{
  "norm": "rmsnorm",
  "qk_norm": false,
  "steps": 8800
}
MLP neurons of a small language model. Each row is named by its layer, matrix (down: output weights) and neuron, and shows model dimensions 357-484. Each number is 128 + 24 x the weight over its row's rms, rounded and kept within 0 to 255. Numbers have three digits each.
A block is one neuron, or neurons of one layer that tend to fire together. Before each block is what it responds to, as a language model described it from the Wikipedia text at the highest values.

Description: Table header cells
L8.down2206:109110168161125139135094087125151086134145097162126165140146124103145124102107133157115141140114162122124130102159151100103109167120086133135111087124125139129096138132123136074118125119167153171099081096109110126140097133122123137132118130118135108120158171111105137131114117124138160116148141092145114141155118115109123153107115139129135121089129111112136134133169114167126168123134

Description: Table header row ends
L2.down642:078133156148132143114146111104106163102139160139127155168127133112120141128081103126122111165134164142114153122132098137093103098142145147089122137133138137129173091154074130118167173114106126102146153052141118122145126152132184161151124163138119150121153140126071066086131144078135121118068137125186082117119130115146109106136122065151107130137125131077126148104159103106151141118131
L2.down714:126145136122124181080142116123087125087142176114146163137175114115092122174132125147114103182123116108119145088155097094098176123108159109125074092100164109118126133147090107128145131126147157098116137130101129098185144142176117148091141163136095150110125123137096085124123142086160151115130166083187167126116130087104155137110099131119115119126110107118123130116139158083133136129122
L2.down925:122115128153141164118140128158159121156142156126143158114172160085146121146100143098113101123111090112147148146132101146132186164160135137136094093110156116129064126153160095151140159144153144110144179141111133092143098148144118097105096107131141161134123166134084106130128152116154118112096107123173138134143084117109083123096134166150121124118158115123096090086147110130073164128143
L2.down999:114153140121119137100144154146106145128165191127113146088126139117107112142092078115166121112136139098136129118126130099114138165138118092137141077096156103137131132093127117099159148175129147126076145167131170138112150137088097160121134149118110127149147122161127092118132074104114145174135123142145138158131160109114115112098117154135133156106129127165142128117138112111131101147094
L2.down1340:153138121161128117123149132110141119120128160144120156125146138109116154140144122173142109091182108103106161130113128144100159131124105171123091143102183113140153126143130102116151134133144101125104187104140164114140152137131119125110118159128115128120167127120115085117135152102161095131103121119117083134122179155135097122127117124104142114123150135069096144122166139171104130124155
L2.down1872:145116157151136130109113139119132143131182169110122202134154142139152157125132108134104118157135139123132142119119135167097148135129127107106111131142130134135113134124130095102123147143144137170104149111110169124147133141150119121096135129132095123125117128134140124151153172150172113115113099092128089129123118099098173102122130091146138116101145111150142098104167088111101145115130
L2.down2292:138133134134100121124132087102104105154085127132122167139158161125102109167134128103151107146154140136159143134142133141094119136161134095116114068167159071137170096174163120148140111100115142130113130147111141123084074181136135119142126123107100166116133146158104120103095132132130156138117081085133135182174135109111092155143124114155100111110113102155113097097169159138101121145172
L2.down2990:087100143135080099146114161129122123112128127144121188142163089073095115095131102141095139073129152113138129130117137167097164119064146130134143128196149152109093151131134102150129137133119113152110132103138121126158100160096128119147156125122089122060076123127118083100141175134136175121146117109129076101114101105114126130116162131165127134095126115146114086118108106114070157121172

Description: Digits inside numeric tables
L8.down1664:128142138133147174161153185135078121112137124105165126129117114107115173084174152106157080106112188113106093129130126098132114164080121115139113176122139152125084084147096118162110120091109104076160109158148110108157137125103124147129128130133105101151125131100118126103177119121135082108159162157131153145135115133100159161117134107099088147139123113165121155131118148155116131093109

Description: Colon in time durations
L4.down169:075184134144102094159137097122114124136124101126103171113201112110113123143123126121176149161133129100129134146149146151148190184134139149136189148134143107112159144125112116172145150154098102109110156136124144163133119134113115092099138117151094094132108145153128122163132161126119106090145112126133105145108114073103146119148145139087121124093133144131111116122116133105175144148138
L4.down454:148132134124105151136130100131154107125116106144128134120157076133146188105141139145147136120096172112126145156125144093126094119140141130106124128130147157125193187140089148144100140123098134159130147108075100118143161160143177122168154175108137130074083143116103139155164142095141182086171143117106130142146158100092120133134133105138098110120163146100125150114144113118159126138113
L4.down620:148125141164124112140113116141143161138137086107182166089109173082098133131130157136147161110138130162138131101129136122111135138135132107112127125172119077103129151086100130134131100095119154171145115094123125109136096103121133070129100113138160156096127105102112135115114133151117115166099103146153127138142081168119138108127136098085139111139084121122139109132150132142132116107133
L4.down1096:079124100131097152119104163112127128117158120092108083113167165108139131120183151141155166100063118116119182118166136118137139144096103077130129121133156136146126132096160148115146133079130180190090162147134128124134134115142150084178128122116133123153117142128115154105117129125095070110099151161094125133139094134141151174121157121110157144126118158127128137124125118103171076164139
L4.down1339:104149130185112120136146115119141149180128138127084110133107111124153167160130163177138128155094169105144149137136067156154174122084157097133140114112117160140112106154134145137152128150174157082120127133122126104135143101157155134070131101122137121120175092123126092116119091133114144101100106168108135151094175122137165117121136120098144136144112153124096108171121103158101117106090
L4.down1874:113109147167113164145106122113121148136154116119086134116123116098133156137092101141130119132099123089130147145160176098131154149187133101118170147122137130124121106139115145172105152094117127145097119150135136115140109148127159147114143144148094128117150132128092148100124080117167123092169138108149115123163130160111115183064153108138125168135096091080143143141140112134151122131073
L4.down2746:108136137125143119132123170131114136114131126154125148145142129080133137119113174134158138163095113146093110136109120121124123120111107145092107128149132165175108085132145134129109118114123150150174096096131134133145143118130158156133127156124122143088090134159169118128143129138102139127115149117161142133069168123131121145095107172169117101153134092103146111128135131175118150105123
L4.down3060:113148168178143103139082130104111126146159136100146156115173175136144174116105091128149101115129143176159140139123088142145157107152161166124099144121145100119114108106159109189173119134100130128118170147131153126138129128127136108140143167098140103130121121141080179151168143103125123102102100114134111147085155130150114147122120116134133141160130144185121116118134113103124110131133

Description: Colons and separators
L2.down197:156122163156157093124170087173122144142145136111139141135124119150140131146133120159059154122138121128146117151113164125113107119141129071101130129109100123118128110084149110131147118121116135125110149116134135141103082120099111105127119146118101133095141101142148126128119148111131086148088154120122104107136157121151132135116145112103148150097104111139123110142128129108099143102139
L2.down504:112103153149129130121169137137132150113127124079119120132143134134117144076114069131120156179138090110107142150156101116145115112127124116157106157167130075072126127134105097153125077132122119096141096152139109099157099069127119150135142118137092137150135132151084086118141142127133150084101146126164142119102150115160138178128065110180136124154141124106168126156157108137168121178097
L2.down664:087116131162117128169131143129141131121107072129121127119115133152133113148113141164131125133129124142128154139122125152124125153101158158162131182180104112137161092141159162161101128123102147084160150159122147092132164110078137098125119155169138107156172142139116128144104167119136115138135148139112138113091180111120113140126099163122193146146107099133132123150147120118104113151135
L2.down838:130105128147133145140110115101138117090099195165109105162131102130125134138121100153119133107154149103109115087091145117058156128160130135102121095151136128142103111094157160137147135189106131118104122096128156157137158132171139145106165126134137155107125183110104136120142171153092141064114138118165183163114140139141134112132117090163125122148134104154121117126084149165136117113108
L2.down1129:122104126117091125128131163173117145140105120127135116093126135103155100148118140128135134103155128135069144128122166144092142127185082080112081145121140154131133115095147117152111114142122130127100134162138116134168148141121119176097131131155111131175121132137155174148121147180150151105124139121131123088187126068121168124111129125112109144126112145185147113134120103112120123145141
L2.down1447:156118134111111141116154116124169110123113105124087095119184136103171128134146113160117130155100113122092149097125166158116136170136074144086121174110141130125157141114118108102109160109098097132161140153108098147112089097135149097159167136105094127153104141161143137116130141138122112100170128136138128129109163126104125123148104150094170098164105115159146145133158073109152161107170
L2.down1528:119123136128147101113087132117141151134121139132111116120072114141171146162142097182115124121160100186117126130155112078118162144103118162117095129170123159169137158118146136183151104130112128083106094157139111123140101131164110115067090135127181108145160126141133136128075122159141119124126125147133114128112161109140115094113098063142128143157170115159132148146116146086152099106172
L2.down2026:137121131136127073101133136115169175118119164179143136120149155090103122122145124111131114137146139130104155124095115128101149100127122129152089131120089114134143137137089137124171102136099071122107137122132177111129086118128117126140130147152105130153153161165072138179141192141135151109094117073123110126145152117103135137144154088133125147122085161150113122108154129118118110147166

Description: Table header cells
L4.down375:140116137169117108142134111114119119120101139125124141119198131100121100134113143122112105200112136102142142118130085125098182131137079106133108169128182106127195123129127101136102139129163101110133153102139091116072145136107147133141123166080157129106125067125135134127122137147147169085153105089171120149138098139122129152110127153084124143084097116113119083129157123099144155149155
L4.down515:112101139144126102142153149149131142134102118122090161093153114092125093105127133129130138130123139121130144125154098153117110136087088108107137142134136113165141143147117066152122128122143086130123114122122132144119123135102158110150124102117172138131120097122137153112123097143144148157180131151153147149133104133130147154090130177088159126085107114194127090117170114100134148150157
L4.down720:125144160126114129161144142152088102119116134119116143157190145116114162173112108112121111154118133087096132124115092086103184144129107121120130158118135146156127115109122157142114123135135130124095153138133116163115138146118108150095115163092130127090140110090136124092137118143129165128178138093112131137155098124078139141090131137126134141086098130103128127148175124127139139140133
L4.down1021:131142154135105114146082160111089087137150126144119172110136102109102107119081142159149138113132098136107148119118126070145141119063133119118171110125115173124152129133133128155140111119106129174119148126132161124188093109099105131107100117122159136130094093146085148109106133121108089143139120134150097141132094118100135159133135117122124155143124144166134083123123122113143112088157
L4.down1116:133114128077144109079098145130156081119083115147127144141143138155184101105131132134145154108147163092124160132111165097145130145151177122086155127167130173117134145137155137131114094114109130127125114124141163159138097163120147136097090082108120087138111098136122134121105124172140141125093116142078173113130151125075123148085134124113161167120106174139162151094122116099130147075151
L4.down1832:087162178123123113124149074092115110152162159165146105155069102117129131185180139139139134149130151133107119083114172113116104140122103138134171104157101128152142137165120128137120096135077116117113157142142110121113095120118146139134156143145142062160137147131168103138125125135138084157151113108096142137133111118127120167143140110161130123145114132105167133179076121121146137127149
L4.down2180:158152072107126118115134175083136106165184090163142140178111080132095128116136156168162111104097119146133159112134151147140100171115131143126134108123116119097148110088125132111110162137104140117129133124112176097145120109135135119119132098119125108106107140116098108124113131161146156157131121135107104111170155127143077056162132111141106132159151160150128159113138099162091146102161
L4.down2678:107131141145158113131139118111127133155101121145130179135165126157132129117109109158132146125127147137099135114140122134076146142080098131102120116144152096126131120115208123143128160125132144149132161164159162117109119113151140155118096098096137102138112090141136127114124139131134184102099152100150128133126110116112113124097096116116110126144120127104160123154133166090192125159126